{"n_layer": 12, "d_model": 256, "n_head": 4, "n_kv_head": 4, "head_dim": 64, "d_mlp": 1024, "vocab_size": 8192, "activation": "gelu", "norm": "layernorm", "norm_place": "pre", "norm_eps": 1e-06, "positions": "learned", "qk_norm": false, "attn_scale": 0.125, "bias": "none", "tie_embeddings": false, "parallel_block": false, "init": "normal", "init_std_qkv": 0.0632, "init_std_o": 0.0129, "init_std_up": 0.0632, "init_std_down": 0.00645, "init_out_by_depth": true, "optimizer": "muon_variant", "lr": 0.00475, "lr_mult_o": 1.5, "lr_mult_down": 3.0, "beta1": 0.93, "lr_head": 0.00436, "grad_clip": 0.5, "warmup_steps": 200, "schedule": "cos", "final_lr_fraction": 0.03, "batch_tokens": [32768, 65536, 131072], "seq_len": 512, "doc_mask": true, "z_loss": 0.0001, "train_tokens": 430900000, "steps": 6448, "dataset": "wikipedia_en"}
MLP neurons of a small language model. Each row is named by its layer, matrix (up: input weights) and neuron, and shows model dimensions 160-223. Each number is 128 + 24 x the weight over its row's rms, rounded and kept within 0 to 255.
After each neuron's rows, "fires after" lists the tokens most often just before its 100 highest values on Wikipedia text that the model never trained on.

L6.up118 [157 116 136 151 106 107 106 172 180 104 135 110 118 103 146 120 118 113 163 117 135 159 124 153 116 169 171 119 123  86 169 128 140  83  86 104 121 104 148 134 114 143 126 112 163 161 156  63 124 142  97 134 114 147 158 124  95  79 121 135 120 103 121 117]
fires after: " the", " |", " a", " an", " of"

L3.up429 [190 159 142 111 115 150  90  96 107 132 118 138 132 128 121 113 145 143 155 122 113 134 143  94 164 106 142  80  83 128  84 136 104 124 100 100 114 103 140 151 110  45 129 115 161 109 104 105  96 100 109 125  84 129 158 165 127 124 115 153 120  81 132 132]
fires after: " |", "=", "|", " ±"

L3.up712 [124 166 111 136 129 164 124  94 110 119  99 112 102 127 123 130 128 112 175 125 159 106 165  91 109 142 117 131 172 143 129 128 147  90 147 168 120 120 125 137 107 118 160 112 178 150 124 129 128 151 108 112 141 139 125  77 130 132  80 141 127  94 130 150]
fires after: ",", " which"

L6.up181 [128 115 135 119 133  89 126  84 141 102 158 110 143 156 100 131 162 109 157 145 109 164 197  72 133 136 119 112  83 152 153 136 127 110 110 149 113 119 131 171  97 104 131 111 154 145  99  85 122 115  96 154  89  93 100 125 132 193 160  78 113 163 162 102]
fires after: "|", "-"

L3.up781 [133  87 137 128 133 105 122 128 160 136  74 160 133 167 114 110  92  98 109  94 106 135 116 144 120 126 120 129 128 103 178 143 154 131 107 117 146 141 101 165 107 119 122  90 123 122 156 109 155  98 172 146 148 114 157 119 116 139 145 140 137 119 148 118]
fires after: " the", " a"

L5.up689 [130 140 113  93  84 152 100 151 152 163 102 165 150 150 118  98 113 150 126 166 142 119 118 120  87 135 133 139 130 135 170 116 110 132 144 143 136 153 147 132  91  86 109 122  98 129 146  67 111 113 140 118 101  66 103 125  92  98  97  95 167 127 142  91]
fires after: " |", " the", "|", " 3"

L4.up444 [128 114 134 112 121 163 146 127 128 141 149 112 111  96 127 122 190 154 144 127 163 133 151  92 150 102 129 119 116 103  96 133 158 127  84 119 154 120 148 165 104 136 159  83 136 132 122 108 119 117 167 135 113 140 116 151 110  96 102 124 139 126 146 135]
fires after: " |", ".", "|", "8"

L8.up61 [ 84 156 146 132 137 114  97 141 156 134 195 133 144 108 126 122 107  93 180 107 174 132 122 131  89 145 116 150 130 152 159 125 150 135 122 140 108 124 127 146 109 159  99 153  92 125 112  70 104 105 165 144 131 135 152  94 161 171 180 137 158 135 109 149]
fires after: " on", " (", "On", " On", " –", "  "

L8.up350 [128 133 127 101  85 101  93 136 160 101 158 135 142 142 140 140 115 149 176 141 104 154 116 109 136  99 104 104 113 110 131 121 153 110 120 113 148 124 113 157 121  87 158  94 137 179 130 109 145 140 147 104 128 165 136  94 155 144 107 133 110 160 140 147]
fires after: "|"

L4.up592 [150 144 171 173 105 128  91 152 147 118 102 128 106 165  89 120 151 101 167 119 159 128 140 131 117 136 183 133 140 132 130 119 175  89 113 128 130 138  83 122 105 138 106  83 126 121  98 109 156 120 157 111 128 147  92 120 106 107 112 130 109  79  90 144]
fires after: ",", " in", " as", "-"

L4.up149 [182  90 103 124 119 129 139 138 140 140 109 112 141 161 142 156 149 115  97 130  97 119 148 155 117 165 120 125 138  85 144 146  79 140 119  95  94 176 105  86 120 139 118 101 129 100 156 127 147 140 150 147 166 144 172 148 138 117 184 115 101 112 155 125]
fires after: " the", " The", " anth"

L5.up198 [140 122  94 131 107 137 131 155 135  55 120 169 114  80 123  79 163 104 135 138 110 142 155 125  87 117 138 178 111 130 106 115 140 118 151 127 111 125  79 155  60 134 147 106  95 107 121 123 144 101 154 137 110 106 121  90 105 101 127 142 137 137 126 110]
fires after: ".", " the", ",", " 17", "iti", " of"

L6.up860 [112 114 147 161 106  90 121 161  93 148 142  88 160 152 133 116 127 151 104 157 179 106  99 123 147 127 107  99 127 106 149 135 158  94 152 114 156 107 124 137 119  80 135 125  79 159 147 138 137 123 157 108 121  90 144 140 157 113  83 117 111 134 126 102]
fires after: "-", " un", " self", " Sch", " re"

L5.up537 [148 145  88 132 130 120 110  99 141 141 158 113 149 107 100 125 136 118  98 157 119  95 106 104 139 137 114 154 129 137 107 137 103 111 155  96 107 120 138 109 117 149 108  91  99 114  98 142  98 115 125 133 149  99 121 135 150 104  88 135 118 120  94 177]
fires after: "|", "\n\n", "Br"

L5.up658 [148 104 140 140 198 156 129 141 170 170 133 145  99 108 138 163 126 120 106 128 165 127 163 132  97 123 155 152 146 112 114 130 106 124 130 150  89 117 118 138  95 163 142 115 124 113 126 145 103 116 131 145 118 142 146 176 119 158 127 125 131 175 171  69]
fires after: " the", " was", " is"

L3.up262 [145  97 125 134 138 136 157 175  87  95 124 113 104 164 142 135  85 127 153 126 120 120 117 114 142 120 152 118 114 121 167 139 154 123 136 137 178 103 144 202 134 147 156 107 148 125 150 153 147 100 157  96 133 109 174 144 171 136 129 108 130 136 172  90]
fires after: "-"

L5.up932 [126 165 108 126 138 126  77  91  82 100 128 138 150 126 122 125 166 130 152 138  83 139 140 110 150 122 119 123 123 141  69 109 129 141  92 158 121 157 125 153 121 126 103 126 103 131 142 120 120 165  96 134 108 111 156 136 146 105 150  79 114 112 152 114]
fires after: "=", "|", " was", ","

L4.up664 [145 150  83 125 113 130 131 138 157 105 164 122 133  99 112 106 132 124 113  82 144 167 148 130  93 154 182 108  87 120 130 114 166 108  72  89 117 142 112 151 101 145 108 116 147  69 119 142 127 116 133 149 169  81 124 122 137 116 119 136 150  96 138 104]
fires after: " the", " in"

L5.up733 [105 141  78  97 101 113 153  72 131 140  77 160 169 136 168 116 125 109 133 164 127 122 143  95 163 110 127 105 168 147 131 109 163 162 112 141 125 107 113  95 129 161 115 140 137 120 150 169  84 135 115 161 102 117 147 104 116  87 142  97 122 119 133 145]
fires after: ".", "%", ",", " there"

L5.up544 [181  57 131  98 116 147 150 132 135  86 126 125 162 146 118  99 169 148 113 169 117 122 136  84 187 116 115 116  96 153 166 118 127 159 111 124 154 109 130 141 141 114 136 135 160 143 134 171 157 110 133 131 118  98 152  71 123  97  87 103 141 121 158  93]
fires after: "."

L3.up422 [181 124 100 130 105 120 135 111 148 155 163 142 107 125 119 141 129  96 126  54 163 141 152 156 123 117 146 121  99 144 148 110 136 117  95 153 141  76 155 166  82 125 100 127 134 131 132 126 118 120 108 115 115 139 141 167  94 100 144 140 138 138 130 112]
fires after: " |", " the", "|", " a", ".", " of"

L4.up1007 [140 137  89 135  83 131 112 135 139 125 130 102  89 112 103 166 122 131 145 115 149 141 156 175 126  80 114 129 156 141 112 149 122  99  90 142 140  80 122 131 109 141 118 136 153 148 113 109 117 119  85 158 143 126 161 149  79 104 111 106 120 114 113 148]
fires after: " the", " The", "The"

L8.up81 [ 89  91 117 127 104 108 109 167 148 108 165 149 147 126 159 112 137 132 113 138 121 116 138 103 141 151 153 134  90 135 134 161 165 115 160 100 104 125 132 153 145 113 136 113 140 118 105 131 169  94  91 176 127 160 100 150 134 166 129 114 128 148 117 131]
fires after: " |", " Democratic", " Republican", "-", "hi", "\n\n"

L8.up411 [117 111 139 134  90  97 121 154 143 137 133 117 121 142 146 111 137 125 129  98 112 155 125 122 131 145 116 112 159  95 169 180 149 131 103 135 125 106 181 126 109 144 150 138 130 127 147 122 124 134 141 140  76 146  92 147 155 165  91  90 109 165 148  94]
fires after: " |", ",", " (", "–", ";"

L3.up290 [ 81 116 130 116 114 139 124 177 118 136 121 171 173 119 108 133 170  73 122 128 159 103 134  95 160  92 105 118  62 143 156 104 159 119  93 151 103 127 116 111 156 103 151 141 151 140  94 122 113  95 143  89 130  89 144 156 111 118 144  95 138 136 120 133]
fires after: "|", ","

L3.up70 [165 165 147  86 127 149 140  94 109  92 122 119 139 132  83 146 163 163 109 113 102 161 150 136 126  69  85 132 124 128 146 145 139 120 124 130 109 119 132 126 149 118 118 130 120 124 153 131 149 100 139 155 138 104 152 126 129  96 143  70 161 126 113 103]
fires after: "\n\n", "|", " of", " a"

L4.up837 [170 142 145 120 142 114 137 126 127 119 128 140 139 119  94 140 132 135 115  99 139 139 121 100 179  95 120 160  88 132 156 141 146 129 144 122 147 114 117 142 119 145 141 124 132 124 120 170 142  88 146 180 110  85 145 128  87 109 101  85 129  87 153 123]
fires after: "|", "\n"

L3.up695 [117 102 127 125 163  96 128 178  94 132 156 137 130 171 138 115 110 148 134 133 133 117  77 134 151 155 156 141 120  85 147 104 150 112 125 106 142 143 123 138 137 163 132  92  95 121 193 128 165 141 168 119  82 151 123 118 165 124 115 116 194 118 141 134]
fires after: "-", "sc", " Pear", " Co", " Cov"

L5.up809 [136 160 160 149 118 158  87 132 135 135 124 125 121 142 150 108 114 155 148 124 103 138 111 141 111 137 111  89 161 109 113 133 107 100  89 113 144  92 111 123 131 111 105 109 126 118 154 124 104 118 147 128  84 147 132 125  99 135  91 124 151 113 146 107]
fires after: " |", " an"

L5.up895 [132 126 164 136 143 144 147 111 154 133  92 138 110 114 112 151 142  91 141 165 115 118 151 107 152 130 109 147 141 162 117 116 122 150 119 141 166 155 123 143 156 143  75 136 177  74 137 151 146 121 175 179 148 119 146 162  91  79 130 104 181 133 166  94]
fires after: " |", " ft", " mo", ".", " a"

L3.up412 [156 129 113 120 152 131 122 133 141 135 124 140 152  97 129 120 144 118 133 134  60  77 113 106 178  89 121 143  96 148 142 108 156 115  93 139 114 125 125 122 165 160 150 140 136 132 110 156 142  75 133 102 142 195 147  87 103 113 132 142 102 137 154 113]
fires after: "|", "\n"

L6.up472 [157 132  74 108  82 110  92 126 138 127 149 133 104 158  94 189 155 111 103 173  89 141 126 179 127 122 125 107 136 150  78 154 131 133 161 157 145 130 184 136 124 112  64 115  67 122 128 119 107 109 154 143 176 112 143 120 116 145 157 103  80 123 131 125]
fires after: "|", "-", " Ser", " qu", " N", " f"

L5.up488 [116 108 137 101 133 104 133 103 127 102 107 121 135 122 108  98 105 140 166 116  87 123 128 161 125 143  96 100 111 132 168 139 169 100  99 124 152 125 148  81 137 147 114 153 160 121 152  73 146 175 147 143 164 132 117 161 115  76 150 130  91 114  80 136]
fires after: " the", " a", " an", " Title"

L6.up546 [132 123 119 103 117 137 145  97 133  96 120 106 131 145  91 162 118 127 148 131  83  88 156 121 115 107 163 161 100 107 136 121 129 117 104 132 133  93  71  97  65 117 104 119 156 132 133 101 108 137  93 156 147 161 185 127  92 147 115 117 130 135 151 126]
fires after: "|", " Votes"

L4.up86 [121 128  81  75 147 105  88 106 163 166 116 121 165 144 129 106 134 177 106 123 110 119 107 124 105 119 178 131 133 167 125 144  87 142 148  97  79  95 110  94 154 143 153  69 138 111 102  96 128 128 130 110 126 155 113  84 147 125  56 130 112  99 119 134]
fires after: "\n", ".", "\n\n", "The", " The", " the"

L5.up898 [128  76 118 118 149 137 146  89 140 179 101 160 178 119  90 137 129 175 141 146 103 122 156 156 137 131 140 113 196 118 132 132 102 137 147 147 111 106  99 125 109 123 131 139  76 103 117 113 146 132 154 166 167 152 149 165 109 156 137 130 143 123 123 138]
fires after: " the", " The", "'", " and"

L8.up960 [140 151  85 130  68 135 145 151  87 118 129  91 138 133 109 129 149 157 108 128 145 107 133 108 126  84 122 108 125 116 126  93 153  96 134 151 130 121 151 159 120 139  82 118 122 115 143 112 128 106 164 104 127 116 125 172 177 120 126 146 112 116 110 100]
fires after: "-", "|", " ("

L3.up704 [152 122 108 115 156 148 112 125 136  97 106 161 141 116 158 126 114 102 134  93 113 126 125 140 128 147 155  63 156 145 132 108 115 147  79  91 101  94 149 137 146 149 174 104 127 118 139 105 148 139 205 162 153 119 140 139 114 105 120 136 103 136  92 155]
fires after: " the", " The", " –", " his", "b", "'"